From a checkpoint of a small transformer trained on Wikipedia: width 512, 4432 steps.
MLP neurons of a small language model. Each row is named by its layer, matrix (up: input weights) and neuron, and shows model dimensions 288-415. Each number is 128 + 32 x the weight over its row's rms, rounded and kept within 0 to 255. Numbers have three digits each.
Before each neuron's rows, "fires after" lists the tokens most often just before its 100 highest values on Wikipedia text that the model never trained on.

fires after: ",", " in", " was", " New"
L10.up937:136149116165169106122128144143083113141095164071155152091128109117189064149136108128130153136098026105186172168121153132115117090106156107124156101050163140108134135147083186125061062126122093146161086145173115135121075111217142156139090115125195073076091117104078139140077080171137036171158163152170160138093128101119106179146079115145044122150068091121092149130076159141146127147090

fires after: "==", "Critical", "Early"
L10.up2043:152141151120127123085170123104115141126163158108124169111099093149106072084112053100103094084112107151102121092158139119129131151085144185176132079096099161083112090097116162111146155132143136140104085108154102141086139157089127125153152121170163175106133069141141060120155078176159124113153131108114108084149153140123119190123102114054142136094078135110096087070143145154146141097154

fires after: " ", " |", "\n", " when"
L10.up873:124139141143080120128082147075172126096109074152090141157165133130195101162134138099145071108143101143122137136106101033109083152119113189156053114160099108142126111137126130076114146133133121110104104104091094124100096158162114151149114107112095131082127160144166100112136145162158142122183129146106093115070133136135095150121087166201110142086106169125111097176186081115098154134167

fires after: ",", " in", " New"
L10.up358:121153122134071119147110117146177111166078142134105163145185105182117075173095101077134125153158102084161168128143151131153121128087124190145141169097134106088202143125074106096090103096125083168145102147131080114135116116144179118126136093079158086127163101100065173060115140155124147092102104118126140113146126086161099159177129176109111113148136151148111166109140172109125103067139

fires after: " in", " from", " at", " by", ",", " with"
L11.up1685:111120170169151112100187126149111119108068146097139140101086144075051119119096140139145135152076144154150075088089128124147158112053158159164148126127102147118143034137148093100054114102120054184119117121117105119186159096163127104124155073081148118152110147208099106128138122071116125064123098107165067206057136107161111110144127160173114156127121144126071136133143165174117122110081

fires after: "0", "=="
L11.up672:143177141153129108153108168117097112134141140149149147115113138158184122136107130080112057113126154164096193132147072102078106079152094100131121160167122072108104054095100154106192110136072141094114142156137165083132112142156109191088167159105129140083075137101127095094147109131140141131114178068109119152162117152119101130163159134080126107105089165170075094133131130131161099138173

fires after: " in", " has", " is", " to", " had"
L10.up1422:112130119133178110164128073083120067140131126128129142144143074151187148161135147144165113059174118105107145160101094094132088120139160159162161147108107113122127101109117148078173136167148164152145137106188121122165040134112070183109100103132071108078134157113114124144129143144116116137127122106178084095103123080114120111134111161167097095122148078171034137157131132078196146169151

fires after: " |", " Mario", ";", "|", " P", " "
L11.up719:106125070147116116134133167107135166105117128142102076132117110067136130082037122125102163153176127200148119146117111147171175086086095121194106188128132177125065195102069142133123118095111082128148152138063107112170147147124121133151101095154126175095199125158135093174120152183096113133108163159115150150154076107098119124154112121076066108114123142133089087091140184135139118135167

fires after: "19", "18", " to", " "
L11.up1669:114153140201137057114144055081161126157140109090074140139120128158180119161145130150090096121115111152091195108137103164169151117127124099158128170080134172183114089136092153154108178120127126115103133109158137130101097115199113132103171173134087100099111152118119049108101159167131164130162134142144121146137091131085135158120061118131109131083082095154122124152139126107065152136201

fires after: " ", " ("
L10.up1904:136124103142063064165133141165125125114093136106157130127123113116161159107131106122089146133156182104151154062134121161162131132092119087165113150128136114071142133088096091139199168124116078136118106143140111156122120184126126155100072086134111145207122149113095164123095132168153108152199152139140118183108130146141100193176060129104140108115164151126158108136134136125158088191141